python train.py --num_attention_heads=15 --rope_fraction=1.0 --bias="none" --init_std_up=0.0214 --init_std_down=0.00456 --beta1=0.95 --lr_head=0.033 --schedule="wsd" --decay_fraction=1.0 --max_seq_len=512 --train_tokens=630100000
MLP neurons of a small language model. Each row is named by its layer, matrix (gate and up: input weights) and neuron, and shows model dimensions 442-569. Each number is 200 + 30 x the weight over its row's rms, rounded and kept within 0 to 999. A neuron's up and down rows have the sign that makes its largest values positive.
After each neuron's rows is what it responds to, as a language model described it from the Wikipedia text at the highest values.

L4.gate1381,178,246,220,166,224,214,209,185,213,221,170,185,171,206,238,220,193,207,232,180,267,227,216,232,167,193,239,194,224,185,180,193,189,189,217,191,167,206,203,242,207,201,152,199,215,225,197,194,210,244,174,182,161,219,154,226,216,173,205,206,149,215,213,220,208,218,221,188,199,200,212,203,199,241,185,228,179,167,163,195,250,256,204,203,161,160,266,204,189,183,204,233,240,220,131,156,187,231,248,215,247,244,214,247,168,262,177,191,228,213,186,214,199,224,154,180,174,209,171,242,188,139,198,177,197,264,187,252
L4.up1381,209,194,196,192,127,190,173,143,143,170,226,215,174,202,206,182,197,205,208,174,183,220,190,250,229,124,224,211,194,182,199,241,205,185,236,195,178,121,210,200,204,186,207,193,228,250,184,123,201,224,200,161,210,143,216,245,146,216,188,270,190,218,185,199,194,241,262,223,239,222,252,203,144,155,196,175,251,224,206,215,183,228,199,188,188,253,248,193,209,181,205,168,171,201,174,181,227,209,146,209,216,189,217,212,205,158,236,184,157,179,225,151,206,175,209,212,228,223,191,161,175,176,169,157,213,228,240,143
Table breaks and sl-. Fires on blank lines and pipe separators ending sports statistics tables or formulas, and on word-start pieces like sl in slash, slab.

L4.gate1061,165,181,184,170,163,179,157,183,187,209,217,195,231,180,227,197,235,195,219,197,218,225,194,204,134,234,214,198,189,219,283,220,131,239,199,203,185,257,198,217,160,195,199,159,189,180,182,147,241,179,200,221,193,213,176,207,212,206,201,155,205,233,199,161,242,198,233,157,168,234,165,219,168,175,238,203,246,201,200,214,171,194,188,209,246,192,227,231,197,181,182,147,251,161,206,209,235,188,124,161,190,212,195,200,168,192,172,197,196,222,231,208,196,178,188,181,201,213,217,169,218,208,211,247,164,205,162,166
L4.up1061,241,175,144,188,212,255,207,244,197,168,200,171,201,224,229,208,168,200,207,198,201,239,273,196,177,200,171,224,190,200,189,173,141,207,220,226,247,201,164,163,247,235,264,189,201,209,224,213,180,208,248,186,191,181,241,214,160,209,192,167,178,214,190,180,198,205,199,177,195,251,222,212,183,168,196,196,194,214,253,209,218,156,170,205,146,214,184,155,241,249,234,211,192,260,217,213,203,133,250,228,172,175,123,226,206,207,172,249,199,222,246,212,154,229,206,200,179,221,209,183,153,229,175,174,211,194,215,204
Mid-name pieces and table separators. Middle word pieces of uncommon personal or place names in lists and tables (Z-ee, Kouy-ate, Gonz-ale-z), plus pipe separators between numeric cells and ISBN digit groups.

L5.gate1640,177,183,143,253,231,194,173,167,165,199,178,195,230,208,193,263,161,210,171,192,225,238,195,181,188,197,139,214,236,207,192,164,220,205,204,243,294,139,243,172,211,221,250,212,187,224,162,199,149,195,189,174,152,200,191,226,182,212,244,181,176,183,192,212,232,202,201,170,145,217,200,233,211,202,228,192,165,255,169,195,137,148,180,211,216,197,210,214,197,213,226,197,189,204,218,211,251,200,200,215,225,215,213,225,191,169,250,193,176,163,187,180,180,164,200,184,243,135,190,196,163,197,170,169,283,249,224,277
L5.up1640,207,194,203,220,184,215,208,119,191,218,221,219,189,182,179,154,257,192,170,210,228,144,167,148,217,201,165,162,180,124,252,132,180,204,172,210,192,161,199,206,163,183,190,184,230,175,170,239,214,186,198,166,198,191,145,227,221,228,181,198,253,199,208,255,288,161,245,242,198,128,152,221,208,195,175,188,162,179,179,191,232,267,197,214,225,228,230,234,217,185,208,161,206,248,230,200,210,264,235,198,215,164,209,165,231,178,217,188,208,210,223,223,230,218,179,222,159,146,185,210,226,242,240,159,196,246,235,207
Stat-table cell separators. Pipe or semicolon separators and digits in numeric stats tables, mostly right after a row's total column (e.g. 29 | 8, 31; 14), plus scattered word-piece noise.

L5.gate36,234,202,194,279,200,205,153,225,181,232,219,236,248,198,228,210,254,177,194,191,239,198,227,172,147,220,184,138,211,230,178,194,203,260,143,203,170,171,238,220,182,214,190,223,214,120,211,224,232,180,216,185,201,187,149,226,173,216,193,240,185,214,193,190,189,231,182,226,182,170,195,209,144,165,158,194,201,180,168,247,181,194,182,218,195,181,187,219,261,207,148,184,209,205,206,181,175,177,173,185,150,259,189,192,216,154,213,200,222,216,235,181,200,193,198,116,219,207,226,202,206,216,235,197,225,218,161,234
L5.up36,187,205,185,172,292,192,221,255,197,217,149,174,162,206,209,190,179,275,195,204,159,181,148,173,213,202,235,233,217,246,177,139,226,160,175,170,189,129,193,189,228,174,240,220,224,216,137,184,203,157,151,194,218,201,174,174,187,208,200,207,189,220,178,179,240,208,257,220,217,235,153,169,212,195,158,246,194,234,195,236,226,240,195,234,260,204,205,176,250,228,200,198,218,203,208,252,198,255,207,160,197,160,190,188,175,169,197,192,215,231,237,204,166,198,191,225,188,188,187,221,233,144,201,160,249,131,195,233
Completion of split units. The second piece of a split unit: digits after a decimal point or colon in table cells (17:00, 14.6, 60.31) and later word pieces of names (Tahoe, Barenboim, Longfellow).

L3.gate895,174,192,181,244,204,207,210,198,176,214,163,218,166,209,172,170,254,222,176,187,266,166,200,195,244,242,198,240,193,212,185,173,154,191,182,243,157,211,208,210,196,232,179,209,189,236,192,209,185,223,152,177,201,217,172,205,199,143,209,186,189,195,217,128,228,210,171,234,194,204,197,224,223,199,206,190,193,221,229,234,149,209,203,195,118,173,219,186,239,228,174,224,159,190,187,184,200,199,161,181,200,215,195,181,240,145,245,169,202,161,94,190,231,156,222,229,206,216,190,208,173,233,201,237,207,146,217,222
L3.up895,194,175,233,271,237,203,205,220,232,232,162,193,243,219,236,173,227,194,236,244,223,221,245,246,112,196,215,218,166,195,183,192,145,237,225,215,158,203,170,226,157,196,196,177,181,220,190,224,214,135,168,232,172,231,163,210,190,284,205,222,216,205,195,212,230,237,217,221,214,272,219,203,214,223,156,167,156,197,200,137,166,238,155,193,210,193,207,190,247,185,248,178,146,190,183,250,234,253,192,209,191,150,215,192,228,212,253,230,209,226,205,217,158,189,222,232,246,247,212,219,196,178,238,194,242,210,260,242
Paragraph break tokens. Double line breaks ending a paragraph, caption or code output in encyclopedic text, before a heading or new paragraph; occasionally mid-sentence with the.

L3.gate516,162,261,238,187,189,213,208,192,239,221,174,210,250,206,238,186,191,172,214,189,240,198,208,159,175,220,197,218,208,208,220,169,168,181,219,174,215,188,225,191,199,154,218,201,200,230,175,220,222,235,187,157,193,147,224,215,190,192,197,190,161,177,183,223,227,169,175,168,219,194,149,169,205,196,193,198,173,145,191,217,267,181,250,196,205,198,235,178,133,192,209,201,209,172,200,183,186,220,254,243,142,223,219,220,185,218,197,205,244,147,200,148,187,260,215,213,175,214,224,244,256,198,175,236,223,200,231,196
L3.up516,191,149,194,205,188,180,215,181,207,210,163,218,215,199,216,217,204,196,187,198,176,195,172,169,185,186,201,211,228,216,209,178,153,212,164,236,210,163,210,216,173,164,232,197,217,173,186,144,233,194,209,147,202,187,218,189,257,200,171,186,232,196,209,173,209,112,161,161,233,231,226,195,253,221,268,187,188,272,154,213,176,190,207,171,139,221,163,224,207,177,289,213,149,227,245,215,176,166,233,164,181,190,254,215,173,196,165,252,220,223,277,185,214,231,218,208,180,162,247,158,227,194,207,237,218,179,230,249
Coordinating "and" joins. Mostly " and" linking two nouns in a noun phrase or heading, as in arts and sciences, choir and organ; also comma splits and table-cell gaps.

L3.gate1711,256,202,188,165,171,232,193,170,257,230,155,239,167,160,179,222,173,171,145,176,210,254,227,156,252,188,225,255,134,243,223,205,216,236,188,203,201,185,202,204,177,235,248,183,195,169,251,144,207,241,183,188,200,186,166,147,211,222,189,235,153,244,253,189,163,188,183,246,168,207,188,198,178,194,208,146,242,217,205,177,201,225,151,231,166,228,206,232,209,223,213,258,185,229,160,165,210,191,213,185,237,233,160,196,188,236,189,227,191,156,174,190,167,202,195,138,141,204,260,164,191,261,200,195,195,191,201,184
L3.up1711,200,177,218,230,110,166,173,196,173,183,238,169,181,216,228,194,202,219,196,222,199,258,142,260,232,176,178,202,232,210,187,213,240,199,206,149,185,168,198,156,171,240,212,175,243,226,135,215,158,162,179,224,189,204,226,172,153,158,184,203,178,204,182,189,211,146,192,205,215,196,178,194,200,210,205,236,203,201,157,219,182,224,167,214,223,234,145,195,239,186,215,202,241,197,215,209,238,174,177,177,182,175,198,168,178,147,196,194,202,229,215,149,153,226,186,197,143,205,234,204,162,221,117,168,196,142,205,170
Mid-word "-are/-ache/-ere" fragments. Word-piece tokens ending in silent-looking "e" (are, ache, ere, che, ille), inside rare words or foreign names: Bareilly, Iordache, trachea.

L4.gate788,233,205,200,226,188,223,184,179,272,210,185,166,224,262,159,258,207,200,158,178,237,166,178,182,184,228,178,229,181,195,228,254,174,238,211,200,146,166,177,172,213,229,208,181,169,208,207,207,161,233,186,162,209,218,226,197,170,224,181,217,256,196,183,168,189,178,228,159,211,247,136,213,199,251,165,155,199,168,215,276,260,174,200,182,273,163,205,172,229,193,195,169,206,190,253,289,184,174,184,183,177,225,238,112,190,175,192,194,215,181,167,229,187,192,191,224,174,211,209,143,214,218,216,211,214,171,152,189
L4.up788,253,243,97,210,232,236,156,212,209,185,178,175,175,169,245,256,199,195,163,203,184,213,147,184,203,192,255,220,117,238,216,169,172,162,213,206,163,219,133,255,182,227,206,198,193,142,256,193,220,275,198,204,209,186,148,224,181,241,223,171,210,204,248,199,205,76,215,212,224,220,231,272,137,209,164,209,172,175,232,189,247,197,164,224,217,225,185,230,179,168,221,236,235,178,195,229,215,217,228,283,176,202,185,171,176,215,183,225,197,191,211,173,192,197,186,232,184,166,202,269,177,179,180,200,177,207,227,248
List item onsets. Word or number tokens opening a new item after a comma or table bar, such as industrial, Don(ny), exhibitions, and coordinate seconds; weaker cases are scattered mid-sentence nouns.

L4.gate1038,269,245,166,207,194,219,180,173,190,203,237,166,183,219,208,171,196,192,228,212,236,211,184,202,185,240,228,199,162,186,145,167,215,191,211,225,236,176,189,189,257,192,226,171,217,176,158,188,235,165,216,195,209,242,168,215,216,193,240,233,166,183,180,176,230,167,207,177,149,274,200,227,163,213,185,175,198,233,206,137,222,149,209,159,236,214,188,182,201,256,261,182,214,210,202,189,206,182,199,213,191,192,189,200,138,146,184,155,202,213,169,231,192,196,215,203,229,168,195,164,191,145,269,228,226,226,195,223
L4.up1038,206,217,170,163,199,198,212,214,231,207,198,197,210,204,158,200,225,232,170,227,224,201,172,203,185,159,205,190,184,128,221,186,185,140,227,144,184,206,227,148,197,288,156,142,197,153,221,189,180,188,162,224,251,163,214,217,172,154,223,181,235,215,245,163,209,241,196,171,191,204,163,213,208,238,123,176,190,189,232,231,252,221,230,198,143,214,223,143,178,192,209,230,218,151,170,250,245,161,179,178,176,181,167,201,183,132,206,176,175,192,189,189,233,196,201,172,219,221,150,203,179,171,212,192,206,207,248,211
Number continuation digits. Digit pieces completing a number after a decimal point or comma, mostly in Wikipedia tables and statistics, e.g. 54.30%, $35,046, 250,000; also scattered other words.

L5.gate1201,201,216,188,215,182,189,168,176,201,158,233,204,233,189,221,197,246,220,254,223,230,233,228,221,213,226,162,241,185,200,238,186,225,220,255,278,188,167,203,182,214,220,177,226,191,206,213,202,167,245,148,251,137,121,185,186,216,178,147,166,220,187,218,177,200,204,157,144,180,187,206,196,238,222,183,207,187,143,129,228,217,167,170,180,173,173,200,211,196,235,224,236,241,254,195,183,206,190,201,196,236,188,257,205,163,268,201,200,221,237,210,204,163,197,203,215,182,191,211,241,199,183,213,252,222,211,219,252
L5.up1201,226,171,196,199,129,175,202,203,117,175,192,157,232,159,199,180,189,212,173,223,163,207,213,189,175,220,261,206,189,238,186,200,157,222,220,186,248,219,205,241,217,188,206,179,196,190,185,206,185,213,191,123,192,223,179,180,216,229,87,181,137,192,268,227,205,208,225,195,193,211,180,186,188,216,209,155,204,218,141,207,173,194,210,157,191,246,218,143,263,187,210,212,204,254,189,208,214,224,164,149,247,170,218,178,203,182,210,213,231,199,246,202,234,164,200,223,200,142,175,207,196,192,149,209,225,255,223,235
Table pipes and word-pieces. Fires on pipe separators right after a digit in sports or election results tables (1 | 5), and on mid-word pieces of rare or foreign words (del-iv-eries, H-iber-nians, Narnho-fer).

L5.gate48,219,176,170,171,172,213,155,164,219,147,233,206,216,134,209,193,213,209,212,199,212,193,238,202,227,234,210,203,173,211,170,199,203,188,231,225,249,126,177,182,214,173,236,218,208,142,185,166,184,163,257,221,217,242,134,189,177,196,194,187,250,199,192,202,198,224,173,210,186,176,191,183,217,145,196,220,229,224,168,193,210,170,178,177,217,190,225,206,198,193,263,172,218,201,198,166,260,234,186,173,175,193,189,219,199,237,237,204,229,207,163,177,163,192,171,223,183,183,206,163,200,185,141,231,156,195,233,178
L5.up48,182,194,219,202,225,225,188,182,185,221,187,188,198,172,244,168,243,206,224,234,212,238,160,243,211,190,242,212,210,191,209,206,193,206,184,196,196,191,208,183,167,154,262,221,227,204,242,237,189,216,230,199,208,234,199,208,218,218,208,224,248,166,181,201,173,186,205,255,189,192,193,217,224,217,223,257,222,257,229,234,262,217,199,177,181,151,254,203,175,228,181,269,171,172,160,219,176,223,224,197,195,169,197,246,180,207,187,196,192,221,175,218,256,196,211,235,173,207,149,193,225,238,229,239,209,217,202,203
List final conjunction. The conjunction or comma that closes a list ("and", "or", ", and"), plus commas between items, e.g. "mollusks, and", "weather or".

L3.gate1092,197,250,241,188,183,179,184,189,183,190,230,179,218,169,195,201,138,243,225,190,197,201,167,188,180,153,218,186,227,183,182,192,222,241,242,236,209,149,245,169,203,169,160,189,237,212,200,249,187,154,193,189,175,168,188,200,186,180,266,182,155,194,193,230,204,228,229,182,211,213,169,182,184,201,137,194,205,151,149,203,218,220,240,223,226,169,230,181,167,194,237,205,182,210,238,212,181,204,176,166,203,211,167,241,201,206,167,168,223,169,165,170,262,202,198,231,169,227,188,179,197,209,234,171,218,182,220,259
L3.up1092,206,213,184,227,209,234,208,181,167,259,139,163,147,226,225,177,182,241,206,242,182,149,184,201,187,182,202,176,226,152,186,180,205,159,199,260,233,170,235,186,233,171,219,241,174,212,240,225,221,202,196,147,187,215,210,228,190,177,206,218,204,210,199,203,214,217,181,183,196,181,250,194,248,231,195,198,206,238,202,237,167,202,221,193,169,192,169,171,200,196,210,201,164,217,249,197,196,166,257,224,258,192,254,140,176,155,192,197,247,178,213,202,217,275,278,215,149,238,230,223,135,224,200,170,210,198,202,228
Decimal digits after point. Digits right after a decimal point in numeric table cells, mainly election-result vote percentages (54.2%, 95.92%), also stats and areas (8.4, 44.7).